python train.py --n_kv_head=6 --head_dim=32 --d_mlp=768 --norm="layernorm" --norm_place="pre" --attn_scale=0.177 --init_std_qkv=0.0221 --init_std_o=0.00359 --init_std_down=0.00359 --lr_head=0.00812 --decay_fraction=0.648 --seq_len=512 --doc_mask=false
MLP neurons of a small language model. Each row is named by its layer, matrix (up: input weights) and neuron, and shows model dimensions 0-63. Each number is 128 + 32 x the weight over its row's rms, rounded and kept within 0 to 255.
After each neuron's rows, "fires on" lists the tokens most often at its 100 highest values on Wikipedia text that the model never trained on; "fires after" lists the tokens most often just before its 100 highest values on Wikipedia text that the model never trained on.

L13.up142 [130  76 143 140 151 160 172 177 144  82 126 186 132 106  77 133 155  97 154  91 106 131  71 104 123 131 136 126 142 115 120  89 132 135 132  95 147 162 138 137 141 125  91 117  98 101 143 125  79 138 110 170 205 217  94 159 104 103 145 109 168  57 159 197]
fires on: "a", "ens", "urr", "ad", "ate"
fires after: " f", " camp", " St", " c", " F", " ext"

L9.up235 [ 98  79 162 106 119 104  97 103  71 127 105 122 110 146 179 136 134  85  82 107 128 157  84  75 130  68 117 111 137 126 135 123  96 137 136 110 149 103 100 143 102 181 148 137 121 134  79  95 171  71 154 145 130 116 188 148 106 130 122 151 107 132 132 199]
fires on: " |", " 0", "ver", " 1"
fires after: " |", "il", " 0", " ", "–"

L11.up478 [109 114  96  90  84 148  87  88 126 101 121  94 171 156  82  87 176 120  77  91 143 140 126 112  43  77  77 135 159 124 135 117 152 118  98 126  91  93 118  97 146 161 100 172 125 127 148 135 134 149 138 132  65 102  80 155  90  67 169 160 198 134 113 144]
fires on: "–", "|", "eb"
fires after: " 1", " 0", " 2", "\n", " 3", " W"

L8.up39 [148 132 166  56 134  74 102  99  94  89 113 155 160 126 170  87 113 134 167 127 148  71  76 110 143 107  51 141 147 137 160 148 165 116 126 196 137 142 109 148  87 123 115 115 121 145 156 104  89 150 113 149 177 159  73  45 137 117 133 130 179 157 169 128]
fires on: " a", "ol", "el", "ry", " is", " of"
fires after: " is", ")", " It", "ad", "er"

L6.up233 [157 140 191  90 128 126 111 137  51 105 158 151 131  70 171 107 120 159 177 119 142 117 199  98 123 144 148 107 121 116 175 152 158 147  99 196 127  95 116 163 114 122 133 121  63 135 200 109  82 115 103 166 167 137 119 116 105 104 169 125 153 132 181 102]
fires on: "ost", "ess", "so", "ut", "ould"
fires after: " l", " L", "L", "l"

L10.up520 [ 92  72 138  96 122 135 132 134 154 127  77 180 126 117  67  76 142 146 128 153 125  97  65 127 126 143 136 165 234  61 201  83 146 129  84 120 134 129 158 138  76 126 127 170 106 104 149 158 139 127 102 175 147 116  65 147  79  52 168 108 126 129 142 135]
fires on: "B", " D", " B", "D", "ad", " Br"
fires after: "\n", ".", " B", " C", " V", " |"

L6.up510 [126  59 181 110 157 143 109  95 146 147 102  84 108 118 135  97 123 137  99 152 153 151 205 144  88 126 104 144 126 150 109  50  90  74  94 160 129  90  86 170 120 159 101 127 100 115  99 121 127 138 122 154  96 190 104 102 175  95 111 163 122 120  84 120]
fires on: ".", "N", "T", "S", "-", "R"
fires after: "S", "E", "L", "R", "A", "P"

L5.up195 [154 130 155  52 124 140 101 163 163 119 153 167  99 103 118 138 137 164  82 143 132  60 119 182 128 171 113 111 140 102 118 145 128 144 113 118 150 156 108 152 143 123 164 158 145 182  46 125  99 150 172 123 117 114  93  73 157 115 173 141 131 149 121 119]
fires on: "t", "anc", " the", "in"
fires after: "t", "'", " t", " O", "A", " d"

L6.up88 [166  95 167 141 147 135 120  83 112 125 135 116 128  56 108 108  90 143 201 141 133 103  94  82 125 191 135 113 143 152 203 102 100 185 113 135 146 124 155 115 131 155 139  87  88 107 128 114 140 102  85 223 117 139 112 127 121 105  88 107 183 134 101  62]
fires on: "ro", "ort", "on", "ons", "ron"
fires after: " sp", "P", "st", "c", " sh", " l"

L11.up557 [106  87 128 139 199 114 188 153  81 166  66 138 148 158  98  90 138 193  98 114  93 172 125 114  93 187 184  98 139  98 124  92 165 122 132 124  61 158  90 131 100 171 111  96 129  91  93 111  91 159 187 134 128 153 121 165 134 124 159 101 168  77  63 123]
fires on: " by", " of", "ar", "ony", "r", "le"
fires after: " F", "ed", " f", " one", " T", " G"

L8.up342 [163 128 138  77 181 173 140  98 103 161  76 151 158  86 117 112 159 130 134 146 190 152 154 103 196 139 119 108 169 124 180 129 118 138  32 152 112 154 181 153  64 144 136 121 112 135 150 182 109 184 165 102  87 106 101 180  69 157 143 154 142 142 138  63]
fires on: "b", "'", "p", "en", " Ang", "eb"
fires after: "os", "er", "us", "on", "en", "z"

L6.up732 [203 137 138 118 135  81 109 123 102 135 102 132 139 138 134  93 154 105  92 119 176  90 164 103 136 170 106 155 172  74 158  87 148 117 104 162 162 132 140 182  42 111 139 105 151 102 179 174 104 158 104 120  87 145 114 126 143  96 205 164 167 140 165 100]
fires on: "t", "ike", "ess", "ong", "ts", "im"
fires after: " l", "I", " am", " I", " n"

L8.up47 [125 105 134  89 130 124 173 149 116 124  97 146 143  55 115  92 117 187  86 142 157  88  62  40 125 137 144 166 160  79 144 179 112 141 123 140 167 150  94 189 135 165  81 139  99 157 115 141 147 126 137 153 122 145 108 155 118 130 131 134 122 148 122  98]
fires on: "\n"
fires after: "."

L13.up152 [ 48 109 152  58 103  66 152  99  90 146  90 117 160 119  48 117 167 138 104 160 110 113 102 119 119 106 200 132 161  47 128  72 161  57 163 130  94 197 153 154 173 152 150 102  71 179  74 153  77  87 153 154 138 124  85 141 128 193 139 119 146 101  92 119]
fires on: "\n"
fires after: " |", "8"

L4.up73 [ 80 120 115 110 110  78 161  92 194 107  31 156 120  30 137  75 129 181  91 142 146 137  89 133 195 189 158 130 145 105 103 142 171 144 100 138  85 120 129 115 118 155  90 102 132 172 117 150 112 156 162  40 155  46 139 128 104 126  97 137  73 121 103 105]
fires on: "L", "R", "C", "T", "D", "S"
fires after: "-", " Mc", "'", " dif"

L6.up422 [147 116  88 100 128 106 160 135 156 153 122 125 111  77 100 133 132 137 118 113 153 132 186 106 121 170 152 104  83  88 125  88 141 154  92 154 108 180 146 157 105 113 122 132 158 176 143  92 114 145 139 111 195 132  95 154 148 122 120 139 155 176 129 143]
fires on: " as", " and", ".", " but", "ot", ","
fires after: ",", " acc", " prom"

L6.up330 [ 92 132  84 111 120  98 112 119 147 136  79 159 163 121  98 163 149  86 109 136 135  96  93 106 108 128 118  66 120 189 164 173  97 182 115  78  63 177 113 174 127 152 158  68 162 136  60 158 128 101 157 161 102 194 130 138 126 155  92 131 176 137 145 188]
fires on: "k", "t", "fl", "y", "ar", "it"
fires after: " w", "-", " in", " s", " W", " S"

L5.up740 [ 71 167 133 186  85 143 112 117 140 122 128 173 114 106 128  86 118  78 126 124 148 133 134 104 174 115 136 168 143 128 103 135  63 154 108 125 115 127 137  78 107 142  79 132 176 194  97 108 153 159 140  63 126 137 125 206 134 136 124 120 162 136 184 133]
fires on: "in", "ing", "ed", "ith", "aged", "ish"
fires after: " (", "ollow", "w", " sign", " publ", " Re"

L11.up199 [112 112 114 154 166 136 193 123 162 100  87  90 153  76 116 125 109  73 109 121 168  75 131 127 155 113  67  41  74  85 121 134 173 116 132  87 132 172 109 175 105 134 136 132 150 133 112 183 116 108 125 121 169 128 135 131  91 145 148 150 153  80 144 134]
fires on: "b", "it", "p", "t", "f", "ag"
fires after: " pro", " com", "ur", "ri", "p", " con"

L4.up581 [181 125 190 125 137 124 133 153 134  97 118  99 174 168 162  57 134 144 123 142 151 136 144 127 167 127 118 116 119 182 140 157  93 160 108 128  99 127 102 158  76 121 142 132  72  98 103 190 163 208 147 124 140  82 101 110  62 109 115 128 156  93 108 142]
fires on: "F", " F", "ig", "re", "ime"
fires after: " b", "-", " B", " T", " \"", " M"

L15.up691 [ 96  98 147 158 116 115 107 103 107  97 107 129 137 146 104  86 137  97 101 118 155 151 144 156  85  86 152 187 121 124 141 109 126  88 100 133  94 184  43 169 132 146 115 116 169 135  59 106 135  97  94 125 166 157 122  84 134 144 213 108 134  74 141 162]
fires on: "\n", "==", ".", " K"
fires after: "\n", " the"

L5.up526 [ 78  79  96  72 190  99 143 155  89 140 126 144 125 118 155  93 129 113 158 134 151  86 118 126 149 144 150  83 141 136 103 172 128 156 110 167  47 241 132 156 138 145 100 116 146 104 173 116 144 151 124 176 153 175  86 111 104 144  85 143 144 110 134 162]
fires on: "ou", " =", "ow", "er", "el", "og"
fires after: " D", "d", " d", " C", "c"

L6.up77 [ 81 159 158 128 122 124 166 204 157 148  92 118 178 105 100  90 138 151 118 114 129 135 109 109  90  92 108 145  97 125 200 171 203  94 115 122  84 146 144 109 115 127  93 145 167 144 136  94 132 177  97  92 129 125 147 165 132  83 145 150 126 159 125 130]
fires on: "am", "ed", "un", "ort", "in", "n"
fires after: " F", "re", " f", " Con", " Bro", " Br"

L12.up701 [104  94 144 157 187 157 121 166  97 142 104 135 106 114 123 136 118 153 130  69 130  91 101 161 164 143 124  79 139  91 164 130 153 164 125 169  77 150 120 133 111 101 122 214 146 107 119  81  90 163 151 136 101 158 170 127 158  80 148 114  76 102 131  89]
fires on: "un", "o", "a", "am", "u", " Mar"
fires after: " f", " p", " P", " v", " F"

L3.up740 [127 136 141  98 159 102 100  74 101  56  81  60 133 138 193 129 115 109 106 127 125 174  57 113  49 139 155  75 150  67  84  78 116 151 114 128 129 118 136 139 144 158 158  84 102 162 102 154 122  71 113 152 123 170 148 133 139 132  98 173  62 162  95  91]
fires on: "p", " ", " 0", " |", "c"
fires after: " |", " ", " sim", " im", "id"

L13.up655 [122 142  89 124 178 107 110 152 118 138 119 131 159  94  86  60 116 123 129  78  81 107  80 107 124 116  87 158 166 135 158 118 124 152  78 144 137  90  79 142  97 153 131  94 101 162 138  96 116 110 116 149 164 211 151  98 122 129 108 138 224 134 176  96]
fires on: "re", ":", "e", "g", "ro"
fires after: " st", " sp", " d", " f", " 4", " ar"

L5.up585 [127  70 245 136 134 152 148 150 156  82 130 102 127  68  99 111 126 208  92 157 127 151 153 149  76 149 111  83 119  97 106  65 121 141 119 110 126 110 125 157  69 144  91 113 111  88  94 147 114 161 116 102 150 154 136 158 195 142 144 101 110 144  86 103]
fires on: "13", " of", "12", "17", "16", "26"
fires after: "20", "19", " 19", "18", " med"

L4.up515 [194  92  89 142 109 135 143  94 186 126  93 129 101 130 148 107 138 130 138 133 153 159 157 142 102 156  80  79 138  78 124 157 123 152 106  70 108 101 138 110 127 155 118  78 140 181 119 130 159 143 120 120 119 119 113 192 149 168  72 107 129 140 202  97]
fires on: "um", "ed", "in", "ing", "ant", "ent"
fires after: "use", " (", " found", " differ", " record"

L6.up157 [122 140 129 100 161 121 146 187 178 131 141 101 120  69  70  83 127 151 119 112 154 210 133 128 112 171 194 125 165 120 142 100  93 173 124 130 132  74 155 130 184 148 144 166  99 100  95 144 180 141 105 117 122  91 114 121 107  99 163 124 177  89 104 120]
fires on: "o", "ur", " or", " and", " |"
fires after: " K", " b", "b", " B", "B"

L10.up650 [ 91 130 122 143 106  72  70 127 139 143 133 156 132  60  89 153 154 201 161 107 187  78 122  74 103 133  68 147 140  98 126 106 108 123 102 102 145 141 154 176 164 162  67 119 163 176 129 135 122 146 101 122 143 123 134 111 120 171 196 163 207 166 117 126]
fires on: "–", " number", "-", "y"
fires after: " 1", " a", " D", "en", " p", " 0"

L4.up645 [134  85 108 148 125 143 173 115  91 147 119 130 151 135 158  58 124 183 162  99  89 114  63 147 105  66 117 106 151 161  21 154 109  88 127  73 122 117 124 139 117 170  67 139  83 124  55 139 110 198 176  97 130 211 127 112 129 187  77 137 164  98 124 110]
fires on: "\n"
fires after: " |"

L4.up306 [139 118 128  86 156 144 143 166 142 126 135 138 105  98  98 138 142 153 127 121 171 150 143 116  29 151  83 118 122 149  88 170 124 128 105 148  49 118 123 121 150 194  48 145 119 203 146 124 108 127 150 183 156 182 138 155 146 120 167 127 155 114 139 127]
fires on: ".", "ody", "and", "st", "ran"
fires after: " St", " b", " 6", " 2"

L14.up172 [130  91 186  60 151 138 100  70 124  53 140 155 163  45 151 122  95 144 140  96 171 125 119 173 121 171 115  91 135 116  86 114 163 100 152  87 127 119 163 205 170 132 132 116  79 111 101 139 107  87 147 153 137 142 144 124 126 118 184 147 170 119 128 153]
fires on: "\n", "|---|---", "rit", "|---|---|---|---", "if", "od"
fires after: "\n", " b", " c", "C", "|---|---|---|---", " d"

L5.up627 [141  99 113 107 161 140 137 133 166 146  92 132 158 133 147 181 131 106 138  83 151 100 123  71  94 167 115 152 118  78 128 131 174 130 116 166 161  94 160 133 118 117 144  70 118 170 120 143 152  85 173 113 130 142 189 134  69 133 158 107 141 193 124 123]
fires on: "port", "ome", "ant", "yn", "ub", "ater"
fires after: " S", "S", " Sup"

L5.up10 [125  71 207 113 155  67 130  98 113 142 111 121 154  64 213  54 123 106 148 110 182  92 143 128 126 125 130 146 118 159 161 112 100 164  96 157 105 154 149 153 117 141 115 141 118 160 136 100 141 129  91 201  92 207 112 114 159 114 109  79 182 105 125 104]
fires on: "\n", " is", "born", " a", "w"
fires after: " (", "\n", " =", " is", ")"

L11.up168 [103 101  71 115 185 123 164 182 194 146 155 149 165 120  58 102 141 143 111 120 121 134 169 160 153 176 150  81 157 129 149 118 161 149  88 143 124 154 112 112 112 128 118 108 122 147 102  76 117 156 128 112  73 179 144 161  87 132 147 141 130 108 121 114]
fires on: " f", "h", "ive", "av", "l", " Wh"
fires after: " g", " f", "w", "W", " his", "."

L5.up592 [104 133 153  99 126  17  88 147 115 106 114 158 142 158 114 134 116 133  82 145 128 128 139 107 205 114 144 122 170 131 157 138 104 164 101  99 125 213 109 157 143 107 152 103 141  97 154 145 147 132 103  68 120  83 121 183 137 141  85 147 166  81 161 198]
fires on: "I", " count", "y", "old", " us"
fires after: "-", " (", " \"", " the", "\n"

L6.up455 [ 78 135 127 192 121 180 131 107 116 168 150 127 131  78  71 111  86 113 109 111 124  93  76 149 105 158 138 114 140 125 128 167 118 178 118  87 125 151  55 237 129 137 137 141 122 167 101 116 141  56 157 170  60 133 141 150 160 184 157 143 104 110 140 187]
fires on: "i", " |", "ak", "em"
fires after: " ", " P", " t", " v", " V", " p"

L3.up152 [154 136 110 137 123 102 113 241 212 170 150 133  94 101  71 194 135 126  82 122 135 108  98 106 108 191  80  82 135 120 129 142 179 153 126 140 105 121 140 158 191 132 115 126 106 149 105 133  83  58 156 114 127 163 169 170 145 146 172 151 153 140 137 121]
fires on: "ur", "at", "ou", "en", "eth", "ar"
fires after: " f", " m", " s", " t", " F", " o"

L8.up634 [141 149 114  47 166 103 192 119  77 114  90 166 116 143 118  85 142  99 151 152 151 129 141 101 127 138 107 145 140  75 122 158 174 107  93 181 112 159 127 189 124 164 113 122  87 160  99 175 197 123 139  75  97 107 127  52  87 145 119 150 161 168 156 116]
fires on: "'s", "h", "is", "on", "t", "'"
fires after: "en", "ys", "omen", "z", "os"

L3.up612 [117 105 104 212 122  81  89 174 211 115 134  98  91  91 160 139 120 105  81 104 164 195 135 112 108 140  79 188 147 117 117  94 138 144 110 178 173 134 139 101 154 151 128 159 155  91 129 152  99  70 157 142 115 185 177 136 128 133 118 133  73 144 108  59]
fires on: "–", "al"
fires after: " 1", " 2", "–", " 3", " re"

L8.up727 [146  76 111 111 126 127 136 157 142 112 131 129 117 114 164 173 185 103 104 137 133 155 139 173 140 149 152 128 157 111 102 110 119  75 103 161 135 188 105 180 171 152 142 152 113 145  93  50 131  62 112 161 119  97 113 111  91 142 114 177 146 122 110 118]
fires on: "se", " and", " the", "ast", "t", "ost"
fires after: " O", " The", " Co", "'", "O", "o"

L11.up63 [136 114 124 146 109 135 131 162 150  90  93  80  83  88  89 151 140 113 169 145 119 143  71 138 153 138 148 113 133 155  91 123  88 128  98 132 157  82  48 147 121 153  65 115  55 124 100 122 112 132 127 170  86 189 164 151 144  47 114 176 164  80 118 131]
fires on: "un", " of", "e", "ro", "ut", "av"
fires after: " f", " sp", " st", "st", " one"

L10.up91 [130 120 112 112 148  82 131 124 135 156 133 148 118 140 116 127  96 133 149 103 172  87 102 109  98 174 114 148 169 128 152 115 182 129  96 166 102 117  70 132  78 102  95 181 124 158 156 182 111 121  98 165 127 124  65 113 108 119 146 149 129  86 171 115]
fires on: "en", "on", " D", "om", "am", "or"
fires after: " D", " d", " G", "D"

L12.up764 [118  88 145 137 177 157 113 138 128 116  57 166 118  91 119 152 142 132 117 121 143 123  97  90  81 147  60 139 181 154 120  77  80 145 116 126 128 160  89 141  99 175 127 106 139 164  85 142 136 192 116  90 180 149 139 178  66 188 194 170 123 167 205 105]
fires on: "as", "h", "i", "ore", "ode"
fires after: " E", " e", " house", " un", " Sc", " c"

L6.up209 [119 140 121 126 132 111 169 146 132  92 136 141 202 157 112 115 143 158 145 101 113  88 143 113 125 105 137 131 163  67 159 172 183  64 108 157  96 117 171 160 154 112 149 114 144 127 165 170 135 125 129  68 115 143  87 215 104 143 125 128 162 126 134 114]
fires on: "\n", " John", " Christ", "t"
fires after: "\n", " Rober", "-", "Ch"

L13.up84 [163 161 141  47 183 162 133 170 204 144  72 159 153 129  77 128 105 172  62 177 169 160  96 150 120 124 146 128 120 103 124 121 168 140 154 127 117 164  63 115  39 100  87 146 122 113 168  94 149 125 128 135 160 175 147  91  95 161 153  92 114  65 170 161]
fires on: " S", " O", " E", "h", " U"
fires after: ".", "w", "W", " of", ".\""

L10.up71 [ 73 105 150  91 138 142 148 153 150 130 128  79 105 145 139 104 128 164 125 135 154 146  79 152 102  75 149  80 125 134 139 146 185 151  76  72 103  86 151  89 113 134  90 185 123 160 103 140 152 144 188 108 137 143 130 154 156 119 137 132 106 141 149  96]
fires on: "ur", "n", "c", "ig", "ow", "ir"
fires after: " B", " b", "b", " Br", "ad", "or"

L3.up608 [130 166 184  60 108  85 140 156  81 141 153 124 160 155 173 116 168 189 151 183 121 146 114 132 104 174 101  99 108 133 123  47 113 196 108 122  87 138 152 161 136 144 122  95  95 122  72  77 146 108 150 123 111 147 180 126 134  64 120  95 138 120 168 156]
fires on: "in", "ive", "iven", "e", "ave", " have"
fires after: " g", " w", " b", " h"

L8.up593 [106 109 121  67 138 118 164 128 123 143 117 127 175  60 134 107 120 200 104 130 152  85  78  52 103 129 143 179 169 100 126 162 119 138 106 129 180 106 128 200 149 129  75 162  60 183  98 165 143 134 170 174 134 134 113 125 121 149 112 123 149 114 170  97]
fires on: "\n"
fires after: ".", ".\"", "\"."

L4.up443 [180 127 100  63 147 124 143 147  91 159 107 131 147  83 145  70 123 110  80 118 123 130  91 110  77 147 188 111 125  90 147 117 148  93 109 169 142 105 141 177 147 131 114  67 126 108 130 138 162  82 151 158 137 162  76 120 166 155  61 170 112 178 176  90]
fires on: " a", "\n", "'", " High", " high"
fires after: " |", " was", " is", " =", " the", "s"

L6.up503 [107 129 126 141 133  72  60  74 100 125 189 117  99  84 192 116  99 105 155 147 154 118 128 140 134 135  81  97 189  86 143 144  63 181 122 113 170 128 108 175 123 123 178 133 108 168 122 115 115  75  97 164 134 126 138  96 185 181 176 131 112 193  99  88]
fires on: "–", "ed", "-", "ing"
fires after: " 1", " 0", " 2"

L5.up142 [153 173 160 101 137 107 105  30 103 165 125 111 113 111 114 114 117 171 164 119 126  77 128 159 143  65  81 169 145 134  90 119 143 111  96 107 137 195 142 142 114 146 121 104  93 232  78 145  80 152 156  81 110 180 160 142 184 118  86 137 167 115 156 133]
fires on: "\n", ":", "|---|", " contr", "ol", "|"
fires after: " |", " 4", "|---|---", "|---|---|---|---", " s"

L5.up41 [141  27 120  90 143 173  84  62 106 158  67 143 129  79 134 143 130 131 196 147 160 131 114  73 156  91  75 134 159 109 119  66  61 142 119 119 122 178 133 166 125 142  95 129  96 117  99 136 121 150  90 137 122 161  97 125 159 142  91  62 108 158 152 115]
fires on: ".", "ad", ":", "T", "R"
fires after: " St", "D", "E", "R", " Cl", "ade"

L13.up324 [ 99 109 125 128 126  48 124 101 156 130  94  64 146 115  77 123 109 158 150 129 118 145  98 120 100 153 105 117 205  53 147  65 141 145 147 172 129 182 148 109  90 165 136 136 104 156 160 157 105  78 119 157 153 125 137 104  84 145 103 164 179 139 124 152]
fires on: " ", "it", " Party", " |", "otes", "ute"
fires after: " |", "|", " Comm", " v", "stit", " "

L12.up745 [160 127  97  68 126 124 156 129  99 131 112 100 120 104 116  52 170 119 187 167 107 153 103 103  73  59 125 136  55  97 163 104 148 118 120 123 137 109 175 172 134 133  96  64  35 137 149 136  96 126  94 147  98 136  76 107 173 121  79 126 158 127 141  90]
fires on: "ess", "e", "ol", "os", " Christ"
fires after: " L", " l", "ch", "L", " Ch", " Phil"

L5.up11 [ 86 100 170 103 115 113 109 118 109  95 149 162 109 107 122 105 255 108 101 115 126 142 131 193  75 140 125  85 128 101 154 111 159 127 180 121  69 160 103 121 167 138 123 121 129 139 162  94  87 138 134 145 135 107 148 102 104  83 124 128 106 106 151 158]
fires on: "|", "\n"
fires after: "\n", " |"

L8.up516 [144 119 113  65  75 129 105 139 207 146 132  81 105 104 108 197 154 146 126 144 140 144 165 134 201 194 181  87 133 142 130 134 151 141  91 127  90 167 136  96 125 126 103 132 112 155 106  88 139 109 160  77  89 131 119 123 160  99 133 157 138 125  99 109]
fires on: " but", " who", "re", " and", "or", "."
fires after: ",", " F", "nd", "F", " f", "ing"

L6.up372 [168 149 122 119 111  83  83 141 139 137 116 212 132 106 117 128 135 174 125 157 118  79 132 133 167 166 156 137 143 162 120  96 143 161 103 144 152 138 103 146  84 129 152 124 121 128 157  87 141 113  91 108  89 159 132 184 162 133 126 139 157 155 127 129]
fires on: "\n", "c", " c", "e"
fires after: "\n", " \"", " (", " g"

L6.up384 [148 173 109  62 171 109 132 133 122 144 132 144  92 101 138  61 142  99 143 167 180 108 168 131 158 151 114 123 159 109 149 117 122 150  98 186 125 129 111 143 141 104 141  48 150 160 152 144 173  82 102 160  77 136 137  99  94 118 142 100 194 133 105 104]
fires on: "ess", "ow", "ike", "at", "ic"
fires after: " l", " wh", "l", "n", " L", ","

L6.up219 [ 94 115 104 180 184 173  98 199 162  57 162 136 108 124  35 129 159 159  96 135 141 119 122 151 149 181 145 116  81 157  94 151 124 128 117 161  61 131  60 176 129 155 136 103  98 136 126 147 134 139 194 169 129 153 165 107 135 109 133  92 139 104 111 182]
fires on: " of", "op", "or", "le", "ar", "en"
fires after: " one", " T", "T", "p"

L11.up724 [111  89 114 117 151 109 190 123 111  74 123 142 152 124 130 194 123 122 127 103 128 109  67 107 100 170 146 101 162 154 105 123 108 141 131 160  81  98 107 146 120 162 118  75 131 144 126  96 125 181 133 161 138 176 179 169  83 120 121 172 113 124 140 128]
fires on: "or", "n", "ar", "on", "it", "an"
fires after: " f", "f", " w", " st", " F", " W"

L5.up365 [143  79 174 156 144 154 114 124 206 122 120  84 121 117 149 137 115 171  70 108  89 142 126 149 173 153 134  92 137 125 112 161 149 228 149 106  81 114 150 140 135 129  98 139 121 145  90 179 186 171 128 142 159 147 112 113 111  92 153 106 122 111 104  79]
fires on: "ur", "ep", "ed", " the", "le", "u"
fires after: "b", " B", " b", " St", " at", "umb"

L13.up290 [ 93 113 153 100 128 102 125 149 101 113 150 179 119  89  78 165 136 129 118 127 148 163  74 146 137 198 166 141 111  88 141 125 195 158 114 144 117 137 149  95  78 134  86 100 142 159 106 162 120 141 183 144 187  94 172 179 122 110 140  96 118  83 143 148]
fires on: "a", "ur", " m", "un", " S", "m"
fires after: " f", " F", " sub"